python train.py --n_layer=14 --d_model=384 --n_head=4 --n_kv_head=1 --head_dim=64 --d_mlp=1024 --vocab_size=2048 --activation="swiglu" --norm="rmsnorm" --norm_place="pre" --norm_eps=1e-05 --positions="rope" --rope_base=10000.0 --rope_fraction=1.0 --qk_norm=false --attn_scale=0.125 --bias="none" --tie_embeddings=false --parallel_block=false --init="uniform" --init_std_qkv=0.0376 --init_std_o=0.0376 --init_std_up=0.0376 --init_std_down=0.0376 --optimizer="adamw" --lr=0.000723 --beta1=0.9 --beta2=0.99 --weight_decay=0.21 --lr_head=0.0061 --grad_clip=1.0 --warmup_steps=329 --schedule="wsd" --decay_fraction=0.524 --decay_shape="linear" --final_lr_fraction=0.0 --batch_tokens=[32768, 65536, 98304] --seq_len=2048 --doc_mask=false --train_tokens=499700000 --steps=8322 --dataset="wikipedia_en"
MLP neurons of a small language model. Each row is named by its layer, matrix (down: output weights) and neuron, and shows model dimensions 112-239. Each number is 200 + 20 x the weight over its row's rms, rounded and kept within 0 to 999. A neuron's up and down rows have the sign that makes its largest values positive.
After each neuron's rows, "fires before" lists the tokens most often just after its 100 highest values on Wikipedia text that the model never trained on.

L2.down307,212,208,198,149,211,186,216,228,214,228,212,225,175,228,227,185,209,189,214,210,175,227,200,207,167,199,202,194,235,223,251,226,227,205,163,191,169,184,232,199,214,201,179,178,241,204,189,198,211,191,231,204,163,180,199,188,191,206,188,205,186,214,167,188,206,187,191,186,208,179,176,179,241,226,230,177,205,194,183,228,218,193,242,199,206,199,221,238,191,178,208,188,215,242,191,177,202,229,187,152,186,189,203,202,218,211,210,175,208,210,173,205,216,180,218,236,188,201,192,185,182,209,253,195,247,207,175,220
fires before: "\n", " ", "y"

L6.down536,215,198,244,211,181,179,211,181,205,209,225,260,206,190,189,262,188,182,171,204,194,195,222,181,209,224,231,193,216,205,205,205,221,153,225,195,203,214,211,187,224,209,213,213,190,218,194,188,217,197,228,216,209,157,187,206,206,183,213,158,174,193,189,206,232,186,186,190,205,199,219,186,224,163,169,188,173,233,229,168,228,237,163,232,204,195,214,177,187,195,163,209,240,230,193,244,224,222,219,200,188,214,169,206,200,191,198,219,182,180,208,221,214,191,191,182,180,215,218,226,201,215,200,155,203,249,181,211
fires before: ",", "."

L8.down366,164,207,175,215,152,224,202,202,182,193,198,200,175,209,199,178,204,189,220,170,187,223,177,217,225,178,196,210,206,173,234,208,240,189,195,213,191,233,211,234,199,195,195,187,216,215,208,191,189,200,187,229,161,185,192,192,188,191,212,215,202,225,171,233,183,197,224,202,192,190,212,186,197,169,168,205,196,219,207,187,196,212,226,176,183,180,215,191,186,211,183,195,211,253,205,219,202,211,218,202,211,209,183,216,175,184,172,209,174,250,200,193,255,229,218,206,184,209,204,187,215,197,158,190,203,164,207,204
fires before: "it", "ant", "d", "ance", "an", "row"

L8.down756,202,211,259,178,217,205,210,166,220,210,230,173,219,197,239,197,210,197,207,217,166,199,165,196,228,218,189,230,175,185,212,222,157,191,207,187,240,187,199,196,210,166,155,198,225,177,185,200,170,231,208,180,218,201,217,217,185,198,196,206,184,168,210,182,230,158,186,210,215,180,232,194,172,219,174,228,205,234,204,177,207,157,215,215,228,224,254,170,193,211,183,187,209,188,208,238,221,191,230,217,242,189,220,196,191,161,225,201,191,185,230,198,204,217,219,215,210,177,180,218,207,193,192,193,194,188,209,201
fires before: "\n"

L8.down648,212,187,232,216,209,177,202,234,236,197,208,220,200,217,201,213,215,220,204,195,150,194,205,195,203,213,215,175,185,232,191,207,218,205,230,182,194,196,229,189,196,192,189,168,213,240,206,193,218,179,223,188,208,205,218,208,234,178,212,199,196,160,220,203,187,171,181,229,177,203,222,209,199,212,185,199,194,237,189,197,227,201,186,182,188,228,195,205,186,173,206,208,210,195,223,185,235,231,229,217,200,198,222,198,163,186,158,243,165,161,178,203,151,188,235,198,210,195,213,201,219,223,190,199,197,192,197,199
fires before: ",", ".", ")", " and", "),", ")."

L9.down76,187,211,180,181,203,205,209,204,213,216,193,217,215,223,249,228,201,188,151,200,194,216,187,212,195,186,190,172,199,176,216,185,199,219,220,195,176,213,214,208,199,178,221,194,176,215,188,168,246,204,200,194,208,187,162,190,202,215,219,197,214,201,216,230,209,234,195,188,208,213,229,199,240,153,211,196,209,172,198,230,240,181,161,211,227,181,230,179,206,168,194,175,170,194,188,232,174,192,217,190,200,197,168,197,179,204,235,198,182,230,204,179,178,176,181,159,178,184,191,211,197,182,188,187,193,203,215,224
fires before: "==", " a", " ==", "A", " |"

L8.down308,210,193,195,218,197,195,206,203,174,224,191,200,222,204,228,194,206,204,214,203,217,217,193,204,223,193,224,186,173,209,204,227,224,179,155,213,192,215,198,196,207,194,224,194,182,189,195,211,178,166,194,207,208,174,212,182,241,204,208,185,219,199,199,215,206,185,194,180,203,191,184,197,228,208,240,226,186,227,178,197,206,169,216,199,201,201,180,221,187,194,180,203,203,214,225,179,221,170,186,185,197,209,201,225,227,224,196,201,202,190,209,177,236,221,225,198,170,191,191,209,204,229,212,220,197,179,175,204
fires before: "s", "f", "ious"

L6.down49,215,244,239,241,201,185,175,180,245,186,219,225,231,216,164,190,175,202,194,203,172,221,226,181,198,201,121,173,209,208,247,213,193,196,200,195,176,202,210,217,219,202,201,213,219,185,199,198,178,220,177,212,182,226,205,204,197,184,208,176,193,147,185,146,163,176,227,194,200,183,178,235,181,206,201,177,222,184,202,211,223,194,191,191,186,184,244,185,225,208,191,179,210,216,202,197,213,233,204,206,170,190,194,254,185,217,225,158,218,199,166,223,173,221,211,226,191,232,207,227,212,218,205,183,221,230,212,205
fires before: " the", " The", "ed", "ur", "e", "y"

L9.down56,228,208,255,212,198,191,237,192,206,172,184,203,197,181,218,215,172,180,207,176,219,188,176,156,216,187,213,214,175,235,204,184,159,201,246,200,197,198,194,184,217,204,161,213,142,184,196,218,209,194,206,224,235,190,209,191,210,199,195,188,209,162,174,192,197,178,185,158,229,216,202,228,215,208,190,184,188,169,199,194,203,228,193,180,229,176,169,192,179,180,200,189,220,217,190,248,267,204,183,234,178,154,184,218,204,163,213,257,184,209,162,202,213,192,167,182,177,207,220,200,229,180,218,225,173,214,220,201
fires before: " |", ",", ".", "\n", " in"

L9.down254,205,218,239,152,205,216,202,219,224,260,206,189,181,235,175,195,250,198,197,203,187,188,202,235,203,197,241,238,178,193,194,176,209,232,174,214,196,228,184,164,198,203,207,195,197,162,207,184,178,196,183,211,218,167,209,191,205,227,196,197,204,207,194,205,193,203,189,199,216,184,175,217,201,227,199,178,196,205,188,237,222,164,188,209,203,206,213,188,212,166,184,212,198,198,193,171,235,225,201,207,173,185,187,167,181,195,194,201,149,182,176,187,185,159,205,176,182,203,204,224,202,187,204,198,193,227,143,191
fires before: " |", " time", "s"

L9.down618,170,205,152,201,192,210,153,191,217,177,200,211,218,183,186,242,217,216,184,192,184,223,192,175,188,188,239,175,187,199,187,193,210,200,213,189,193,187,190,214,200,199,177,245,161,229,153,203,205,182,193,169,230,195,207,224,183,210,189,211,194,203,217,208,211,215,173,225,240,190,209,216,172,162,170,204,212,205,180,244,224,168,178,244,219,224,184,191,223,199,202,207,201,194,210,199,221,223,198,201,214,214,211,207,208,185,203,177,250,179,238,181,220,195,178,205,208,218,225,190,219,174,198,254,209,179,195,213
fires before: "al", "ing", "ed", "il"

L9.down639,213,214,152,189,155,223,208,165,168,216,223,188,216,211,228,215,189,191,219,172,225,207,207,182,166,224,193,217,201,196,221,144,198,234,233,178,187,215,183,199,178,190,244,227,201,225,175,238,227,195,202,192,200,210,183,169,189,201,203,198,196,221,211,207,175,236,157,209,208,230,207,201,204,142,192,185,181,228,162,184,201,158,225,199,191,235,185,198,211,201,198,196,241,230,212,186,221,206,173,180,179,240,208,185,176,193,208,216,181,242,201,184,211,202,179,218,215,202,222,202,233,199,217,231,214,165,179,206
fires before: "n", "al", "t", "ing", "ation"

L6.down476,181,220,262,215,190,248,173,214,214,176,191,179,230,178,197,208,190,204,199,219,179,216,192,197,192,185,176,203,207,171,209,207,213,190,215,230,219,195,171,192,178,237,171,212,202,179,189,182,201,238,190,204,181,199,195,197,199,195,183,203,202,190,206,205,205,215,182,214,193,149,198,189,199,201,205,217,257,196,227,216,192,188,197,210,220,203,217,207,216,161,219,183,224,193,194,221,216,191,178,208,197,219,207,216,201,172,243,185,218,193,201,219,206,174,202,180,222,189,168,211,193,242,205,199,196,200,218,194
fires before: " |", "r", "\n"

L9.down116,176,220,171,209,192,238,194,161,213,202,175,165,214,185,183,208,184,189,214,200,196,157,211,167,215,198,166,160,188,234,197,204,174,232,217,205,198,230,182,202,231,197,225,212,205,166,196,179,180,216,186,188,224,213,195,235,216,203,184,194,203,195,233,196,194,231,207,220,195,221,179,206,219,195,206,232,246,207,207,202,219,198,223,209,198,183,165,222,155,191,228,190,184,188,177,180,173,217,190,201,214,187,217,190,207,188,211,186,196,223,234,204,193,219,189,182,206,216,236,220,157,185,184,217,185,208,201,207
fires before: "s", "ia", "ian"

L8.down60,195,202,174,198,216,226,230,178,202,190,196,186,224,208,184,192,183,210,187,195,199,191,206,216,228,236,205,192,201,202,158,204,199,200,229,196,174,195,169,198,198,179,235,254,192,228,230,195,201,222,179,234,224,229,184,203,242,188,193,242,169,204,197,185,189,163,208,203,209,211,200,230,176,198,199,225,211,196,217,214,217,195,174,221,199,215,208,187,156,189,185,158,207,200,206,210,210,160,202,219,231,215,213,223,199,173,237,201,176,247,210,233,172,201,230,185,170,189,176,239,217,208,212,196,196,167,237,206
fires before: "ed", "ion", "ive", ",", "t"

L4.down379,217,178,192,174,240,176,194,207,204,188,163,225,198,202,177,197,183,224,207,199,228,207,209,207,180,203,182,193,205,181,216,208,169,153,160,172,177,189,184,169,162,188,190,202,189,216,208,197,227,178,231,207,182,205,215,200,198,196,181,209,183,222,213,192,172,195,221,200,186,226,205,197,227,233,217,217,151,198,177,240,196,195,230,181,205,236,190,216,178,225,193,195,175,186,215,210,223,164,196,175,227,194,187,195,209,185,205,163,229,208,212,204,223,210,226,201,206,190,193,234,175,198,185,232,209,181,180,171
fires before: "ed", "ion", "s", "ing", "ive", "ical"

L7.down225,208,199,211,172,234,178,189,191,222,193,224,233,229,201,212,174,211,166,204,196,188,233,212,186,191,213,220,214,220,198,210,197,183,211,195,170,205,196,220,190,194,192,207,206,233,227,201,187,163,206,208,192,175,180,208,189,197,199,203,224,166,232,224,183,205,236,202,214,194,161,214,179,198,193,219,210,152,214,192,212,210,152,231,222,153,157,206,208,230,198,203,174,188,188,226,218,182,207,192,230,216,186,199,240,199,171,205,205,239,159,201,187,213,192,210,214,183,196,219,175,238,181,183,205,214,199,194,192
fires before: "\n", "or", "ed"

L4.down831,231,166,221,183,212,200,178,195,206,202,193,230,236,194,222,219,214,203,183,224,211,182,188,195,174,183,171,206,175,213,203,211,175,224,219,189,168,222,207,160,161,226,225,203,170,146,206,201,213,185,208,189,198,208,191,195,158,202,259,210,220,191,200,199,182,171,221,206,206,169,194,181,206,224,184,199,226,197,215,206,195,171,179,177,199,216,227,231,236,183,192,159,200,147,214,169,216,207,225,179,200,224,189,199,185,183,179,224,203,187,206,195,221,203,206,183,179,174,189,218,233,216,227,213,210,227,168,211
fires before: "-", "\n", "|", "---|---|---|---|", "s"

L7.down285,210,196,169,221,229,187,207,212,202,204,197,191,193,169,207,198,191,194,191,133,198,176,214,221,203,239,166,214,198,170,177,252,170,168,186,222,231,224,210,198,224,190,210,201,202,203,211,221,211,207,206,189,201,215,210,187,199,189,216,165,260,176,217,169,202,196,242,191,224,158,222,214,209,206,213,179,223,214,216,222,199,208,173,188,200,172,184,175,245,207,194,181,228,184,186,177,186,219,198,202,193,212,204,214,188,198,183,190,203,194,205,225,212,213,239,160,213,212,165,241,188,215,194,176,190,169,206,211
fires before: "st", "j", "pt", "son", "an", "ğ"

L6.down292,182,222,244,205,192,215,186,208,176,193,198,221,234,178,221,202,223,170,172,199,168,177,200,204,183,188,200,245,191,210,202,218,170,177,201,203,207,209,188,190,212,180,214,236,198,200,174,215,216,184,216,210,159,203,219,241,176,191,180,207,213,171,217,243,216,189,250,181,198,224,238,185,197,200,201,217,200,180,227,193,175,199,177,186,197,224,188,185,192,199,186,184,202,195,172,236,237,179,212,223,207,234,227,213,209,202,168,206,207,172,199,219,176,152,192,231,195,210,215,206,184,203,197,176,160,179,224,189
fires before: ",", ".", " and", " –", " |"

L9.down186,188,217,302,176,180,197,217,203,213,198,241,213,161,180,219,178,192,167,190,188,216,181,196,204,200,212,225,209,219,205,189,181,213,168,191,225,192,178,217,183,200,203,233,188,171,217,189,193,202,228,182,213,194,198,212,185,188,186,181,202,216,200,220,197,187,211,179,202,188,215,207,204,229,211,194,201,200,195,229,186,168,171,214,222,213,196,221,218,215,180,199,221,182,191,209,212,201,197,165,213,203,175,221,228,199,185,211,205,180,247,200,229,169,198,166,218,185,190,184,175,199,196,202,127,192,214,196,192
fires before: " ", "\n", " +", " —", " 19"

L6.down870,183,233,240,207,176,196,220,198,196,175,201,212,198,196,193,219,189,226,220,194,201,210,182,164,181,199,193,200,218,194,187,198,178,217,220,206,196,195,205,171,194,195,193,180,216,199,240,177,224,202,183,213,181,202,225,205,197,187,197,202,223,192,223,178,179,238,189,193,229,206,182,199,183,226,216,227,184,216,204,212,186,188,208,213,192,206,208,216,185,175,213,232,199,196,206,239,173,196,187,237,207,239,205,198,185,172,173,183,183,217,208,177,195,224,206,199,209,215,173,168,208,174,203,225,214,212,200,202
fires before: " |", "\n", " and", " ", " of"

L8.down541,199,203,145,229,187,184,185,172,197,215,200,200,174,213,210,198,172,196,216,213,204,189,204,198,202,224,189,189,194,187,220,188,195,192,171,159,207,173,186,220,223,203,239,178,225,174,209,191,218,179,202,224,214,232,208,167,186,141,204,186,210,203,219,211,208,176,193,188,208,187,216,207,178,227,192,200,187,211,169,234,238,186,174,215,184,193,207,216,208,202,186,185,160,223,192,187,224,228,220,189,170,179,203,173,170,210,195,186,226,178,156,178,187,179,172,156,215,198,222,214,216,200,217,174,217,201,212,186
fires before: "e", "i", "y", "ch", "is", "u"

L7.down916,214,229,284,197,179,270,206,206,188,191,195,221,203,227,186,208,214,223,183,183,216,215,201,190,192,182,180,195,218,218,175,193,155,177,171,182,216,220,175,215,192,153,190,186,173,171,203,178,213,223,221,212,228,202,198,194,216,185,212,179,151,219,206,178,196,217,183,194,229,186,232,151,193,205,217,186,190,178,208,226,232,200,204,216,192,166,200,213,204,151,196,198,203,183,220,200,194,212,203,187,210,233,183,190,208,211,203,198,169,205,175,185,197,181,227,218,206,208,177,219,197,242,208,202,209,206,189,202
fires before: "==", "===", "|", "-", "s"

L8.down365,232,190,188,217,187,156,204,203,178,193,224,183,230,180,180,196,211,206,217,212,171,191,203,179,195,202,195,204,210,220,217,202,185,204,180,222,198,227,199,196,216,234,223,208,172,197,180,200,182,216,169,205,192,206,172,233,199,195,203,219,218,183,209,192,218,190,194,165,195,183,242,195,194,217,243,169,203,202,193,189,194,202,170,232,172,207,184,215,158,208,220,220,205,195,224,176,185,189,184,203,212,227,224,213,200,218,196,181,190,207,216,246,198,198,188,187,220,196,195,194,210,205,222,167,182,236,215,222
fires before: "s", "et", "li", "t", "st", "e"

L2.down777,218,221,222,188,220,207,195,153,197,227,209,208,178,205,203,202,189,202,198,213,185,182,221,220,207,183,215,200,224,237,193,200,210,198,200,192,186,206,210,206,224,184,194,204,210,182,205,210,197,218,211,206,181,219,174,204,177,170,192,203,239,217,202,215,191,215,185,198,208,165,177,216,194,196,212,163,203,212,168,176,182,221,200,214,161,212,187,182,201,180,175,217,218,201,173,195,212,231,224,218,153,185,247,185,178,235,186,211,207,200,180,209,193,216,203,213,180,220,240,237,231,204,193,254,206,183,210,187
fires before: "\n", "i", "e"

L6.down508,199,200,165,208,183,192,191,198,213,205,227,183,221,178,201,213,208,234,199,193,202,211,224,209,180,180,210,212,162,177,204,206,183,176,219,194,217,217,198,183,247,164,195,258,199,201,187,197,196,191,194,157,199,191,199,190,221,145,214,139,201,194,217,223,196,216,246,209,215,142,202,182,189,213,192,187,147,239,222,191,156,170,193,208,184,181,204,235,195,217,201,194,216,201,196,184,199,206,213,195,200,207,201,210,215,200,213,193,198,202,189,203,213,195,166,180,195,211,199,225,153,195,213,224,185,154,188,212
fires before: "s", "il", "ca", "co", "ing"

L8.down357,225,184,150,186,210,214,166,201,190,212,218,194,213,201,203,188,212,209,225,208,190,184,220,196,227,148,209,197,164,199,221,192,245,176,183,206,226,221,199,193,177,222,210,187,191,215,214,182,186,210,201,221,216,198,195,227,212,187,257,194,195,191,195,188,179,197,213,214,169,199,219,179,230,221,196,175,196,213,213,208,200,199,173,197,177,184,204,210,225,191,240,156,199,191,238,175,208,196,220,175,233,200,214,188,239,150,196,187,201,226,206,174,191,210,192,196,223,170,211,199,185,185,194,190,200,230,211,176
fires before: "s", " An", "ton", "ing"

L6.down959,209,213,175,182,209,229,187,211,173,185,198,195,210,198,184,205,165,195,246,181,209,207,225,157,229,189,202,243,209,184,170,191,202,186,199,208,171,222,217,207,180,223,201,166,189,233,184,214,162,205,211,200,217,194,219,208,167,166,219,192,205,211,222,190,198,186,217,188,206,145,221,216,219,231,217,207,199,229,208,183,201,196,158,197,165,204,207,158,201,183,234,238,190,186,180,203,177,245,217,179,171,188,209,211,222,193,183,181,214,163,199,214,232,214,196,172,208,218,203,192,184,234,224,215,215,195,257,224
fires before: "s", "o", "th", "te", "li", "le"

L3.down322,199,208,209,209,217,184,179,228,193,219,222,189,199,194,213,179,213,216,220,162,195,190,196,222,203,188,177,203,218,206,196,235,178,192,217,195,183,195,181,203,236,202,189,209,213,207,211,214,170,193,194,164,207,190,200,193,195,199,232,181,232,178,214,177,214,190,171,186,191,240,204,197,212,175,207,209,181,187,202,210,178,172,202,184,194,186,149,177,209,200,218,207,235,214,202,211,167,180,184,228,174,202,192,255,199,196,221,171,173,206,238,183,212,215,207,215,194,197,185,188,220,229,202,205,194,190,203,187
fires before: "al", "et", "d", "er", "de", "s"

L9.down318,184,199,181,224,186,206,162,229,203,217,211,219,171,176,184,198,228,207,211,192,216,179,208,168,222,208,186,188,219,180,163,201,204,249,200,182,208,236,184,203,213,185,192,220,191,201,174,212,235,179,207,190,213,198,178,236,220,165,190,186,222,233,209,200,205,224,186,185,177,177,197,181,201,185,186,235,187,209,202,202,170,212,149,203,203,179,179,189,196,228,200,243,191,200,160,213,190,198,203,195,189,191,203,202,199,205,186,170,192,213,204,160,203,208,192,171,188,217,196,177,184,208,217,175,217,183,201,162
fires before: "it", "on", "re", "u", "port", "mon"

L6.down381,224,185,181,190,223,199,214,224,237,221,177,200,217,210,210,240,207,192,226,209,207,162,187,207,191,182,195,187,181,194,218,226,216,214,230,180,195,233,216,169,201,197,191,216,194,235,184,252,220,210,202,214,242,175,201,221,223,210,190,205,227,195,181,186,256,189,155,197,212,211,192,179,192,218,175,189,198,222,179,195,199,186,232,213,180,187,160,218,198,197,181,206,197,219,215,184,221,206,175,193,189,177,223,168,180,190,205,205,174,210,202,230,194,210,199,154,191,202,224,186,208,163,166,212,181,223,173,231
fires before: ")", ":", " |", ");", "),"

L7.down458,186,209,175,193,210,181,212,206,177,192,189,191,224,188,208,210,218,185,203,230,212,223,193,219,218,197,181,180,219,206,235,214,211,182,213,201,182,226,197,236,196,216,212,198,189,182,183,177,222,193,198,184,218,224,204,163,192,184,217,222,174,193,204,197,185,218,216,190,195,174,190,200,209,208,214,174,186,202,206,189,246,184,221,209,200,204,188,205,215,192,211,180,217,225,201,197,214,189,230,206,193,220,215,200,259,172,188,185,189,231,217,210,158,217,208,215,191,151,209,205,233,195,176,195,187,164,176,201
fires before: "ment", "d", "mb", "s", "ence"

L6.down379,229,212,287,183,211,165,205,219,175,191,213,199,197,192,179,207,186,207,201,172,201,175,202,226,203,230,172,193,210,185,200,203,165,210,208,211,192,185,165,200,229,179,222,203,189,207,194,214,155,178,238,230,190,186,218,215,216,184,197,187,175,225,179,197,203,209,171,216,203,213,225,199,174,201,220,210,227,197,188,190,187,160,182,242,194,186,254,190,195,181,232,195,193,222,187,210,216,201,196,197,219,185,201,222,193,209,178,185,174,212,236,221,241,218,207,219,248,190,243,218,218,188,179,199,180,177,220,186
fires before: "\n", "er", "ers", "ing", "lan"

L8.down1016,196,230,139,192,223,186,195,167,222,197,218,206,171,187,208,204,185,183,186,255,160,216,199,201,212,229,205,209,191,207,164,213,221,183,194,221,191,235,185,161,202,209,219,173,158,238,193,186,187,188,197,197,194,198,202,185,184,238,220,208,221,211,193,211,169,216,146,193,159,200,225,177,215,158,187,202,185,219,206,206,242,178,178,210,220,213,208,210,193,198,208,197,146,214,220,189,223,197,224,175,213,170,205,214,206,197,177,213,207,211,182,206,213,207,191,186,212,182,204,174,219,199,220,200,178,203,178,193
fires before: "\n", "-", "ive", "ed", "ing", " with"

L6.down521,215,210,217,197,183,210,192,180,193,226,203,207,242,204,188,166,195,195,198,238,190,211,215,182,189,216,200,218,192,158,202,221,166,182,212,209,221,199,217,212,225,174,222,217,207,207,160,185,199,190,214,202,218,181,201,173,219,182,186,220,210,195,199,209,198,168,175,231,216,214,152,199,181,210,187,201,185,188,177,217,226,205,156,175,203,208,187,209,218,222,191,170,195,189,212,218,232,254,171,256,214,172,203,192,214,208,223,192,197,186,171,208,193,165,177,193,181,194,214,214,211,198,208,215,209,233,206,196
fires before: " |", "1", " 4", "5", "2", "9"

L4.down800,207,203,222,208,181,205,203,195,193,178,216,193,201,156,227,239,219,192,232,175,173,198,191,203,181,227,199,194,187,219,191,218,212,178,215,190,203,172,186,228,203,184,182,204,257,181,149,159,186,201,193,226,183,203,212,196,213,193,226,214,215,172,225,199,204,156,191,174,224,186,210,169,210,188,167,192,216,216,230,226,206,189,228,209,192,191,192,199,213,202,180,212,192,187,168,173,198,251,172,171,198,216,211,179,215,193,239,220,157,188,209,194,225,189,221,236,199,177,187,185,197,198,241,162,236,227,206,205
fires before: "\n", "|", "American"

L4.down603,169,233,188,208,188,181,179,198,201,182,199,201,206,182,221,194,192,212,208,202,220,205,211,193,197,210,205,184,203,205,159,201,196,176,205,186,248,231,220,217,207,220,173,228,220,206,193,225,193,203,194,228,232,249,182,212,227,179,183,211,198,208,233,210,198,174,207,171,197,215,221,225,205,187,226,181,197,223,197,231,236,212,204,200,178,167,185,177,242,228,189,177,201,198,236,162,155,213,219,188,188,177,213,176,222,172,230,218,165,197,250,209,181,175,182,233,212,223,231,209,180,181,205,180,172,211,194,172
fires before: "s", "ian", "ke", "ion", "tion"

L9.down332,176,205,208,198,195,193,178,212,205,196,208,231,154,153,200,173,166,193,178,189,188,197,187,223,201,216,182,197,211,180,208,207,196,178,198,202,186,215,201,168,206,199,175,224,162,219,180,210,240,208,202,181,176,185,206,220,215,217,246,233,185,196,210,185,185,197,212,198,200,230,213,190,172,187,197,232,186,142,198,183,211,194,217,207,184,258,177,189,191,203,220,187,198,209,218,187,230,199,190,216,209,226,217,235,183,185,198,196,219,193,193,209,211,171,176,161,203,243,182,201,210,206,200,269,197,169,223,229
fires before: "ing", "ed", " the", "able", " to", " by"

L7.down355,190,213,161,207,210,204,199,191,218,180,224,231,214,187,178,190,212,179,210,217,196,221,187,188,180,176,195,210,178,206,213,184,180,171,231,215,178,198,187,203,218,222,186,195,199,187,202,202,207,218,176,221,210,205,208,216,246,182,191,216,216,169,241,211,192,176,193,171,198,200,198,214,191,169,191,178,211,193,202,208,206,205,187,204,180,195,178,199,239,256,172,216,227,182,179,214,189,193,219,190,174,181,181,218,180,187,217,222,223,190,239,203,211,221,226,157,193,188,204,194,212,179,216,165,221,228,195,187
fires before: "er", "ry", "ri", "or", "ers", " Division"

L8.down166,157,213,187,213,207,181,193,146,206,173,182,208,208,195,223,200,189,176,234,209,203,181,262,184,199,205,202,198,192,180,191,198,247,190,217,178,188,213,204,181,224,200,196,221,199,187,216,213,207,192,186,230,143,200,206,237,216,175,163,219,178,229,201,181,221,192,189,178,218,218,196,169,213,191,209,187,222,214,217,179,210,227,181,198,194,143,229,199,188,211,195,159,198,161,205,199,184,177,214,226,185,191,172,223,173,186,176,197,191,254,217,203,192,171,196,189,213,173,214,224,206,218,174,178,199,215,203,199
fires before: "ment", "as", "ed", "ry", "t", " on"

L3.down649,172,195,271,199,189,216,186,174,191,201,226,192,189,194,200,217,195,183,137,199,212,175,195,221,226,204,214,208,199,232,210,246,232,205,199,209,215,217,181,180,192,206,212,202,166,189,192,192,190,215,224,213,212,181,209,190,242,218,217,194,179,207,196,169,169,189,184,227,228,178,235,205,234,201,203,202,183,205,250,194,201,186,158,207,189,174,201,196,221,182,220,204,208,216,214,233,194,183,170,248,187,171,192,187,168,168,195,186,201,205,228,199,208,215,238,217,212,224,211,206,248,217,162,202,206,198,206,191
fires before: "\n", "ing", " a", " Pa"

L6.down181,222,214,225,189,175,205,193,214,196,200,202,219,194,220,199,207,256,196,203,216,204,196,222,192,215,219,175,219,177,214,195,231,190,172,207,173,237,203,209,207,220,195,194,229,228,209,179,196,196,177,188,190,233,204,181,201,202,185,245,222,239,177,205,205,211,192,205,213,168,184,205,175,114,232,186,183,213,184,197,204,199,206,167,182,172,250,191,206,180,187,172,189,198,202,179,201,189,203,197,189,216,230,179,207,201,222,156,208,199,198,222,207,164,186,173,233,185,200,231,201,172,177,215,216,216,214,182,172
fires before: "\n", "---|---|---|---|", "er", "ment", "-", " Africa"

L7.down57,222,177,257,185,240,235,225,220,203,202,163,184,212,180,232,173,216,221,192,192,180,199,193,225,188,173,200,196,209,165,201,190,205,195,181,210,184,218,179,187,204,199,171,207,189,183,162,208,205,184,215,201,164,180,220,184,180,234,222,184,207,163,183,205,219,228,231,193,203,192,179,170,193,228,198,172,213,197,185,222,199,180,174,206,190,226,214,220,199,204,211,204,224,207,209,197,225,185,245,209,186,178,243,177,204,211,223,197,185,193,192,185,202,194,220,218,215,193,202,178,204,201,226,206,193,211,172,201
fires before: "\n", "|", "ad", "|---|---|", " are", "d"

L2.down164,196,194,272,198,230,200,187,166,184,184,183,232,194,203,205,227,188,204,186,234,152,192,223,168,186,199,182,220,227,202,164,231,176,220,178,184,212,216,223,230,194,202,214,191,187,180,206,158,211,170,184,225,175,188,194,169,192,185,208,190,171,218,199,227,197,207,194,224,241,159,178,199,213,220,223,199,193,185,202,208,176,225,224,206,206,206,196,221,193,191,211,182,231,198,228,237,198,238,225,187,195,222,197,184,203,176,177,214,191,184,197,195,174,217,216,197,195,174,224,207,229,177,206,254,201,206,218,191
fires before: "\n", "/", " C"

L6.down884,189,201,286,182,208,228,156,233,190,194,205,189,187,232,188,213,186,225,207,205,188,217,186,222,195,194,211,209,181,176,212,211,212,218,205,174,202,186,214,173,206,182,178,207,245,198,188,196,208,174,179,193,192,173,159,190,194,203,199,216,213,171,210,220,201,216,179,231,199,175,174,189,180,219,172,185,169,192,221,225,188,181,194,205,231,193,227,206,211,215,212,205,214,197,209,182,178,234,191,193,205,215,211,216,168,205,229,200,203,184,195,184,212,198,194,185,185,185,167,208,226,180,213,216,209,188,193,197
fires before: "\n"

L2.down144,214,210,193,215,192,211,207,173,183,199,215,199,190,189,216,201,193,182,184,200,205,205,198,180,194,216,201,186,206,213,185,219,238,225,213,219,173,224,174,194,235,222,202,245,240,197,206,190,153,211,218,213,224,203,220,233,199,199,237,193,178,200,207,195,186,198,171,168,212,169,210,164,187,174,207,232,211,221,146,178,192,211,213,196,177,193,193,165,189,184,210,194,221,201,258,186,194,198,188,201,205,188,195,173,217,206,224,173,169,232,184,206,222,213,183,241,191,203,209,175,207,208,197,187,172,207,219,188
fires before: "s", "ian", "ical", "o"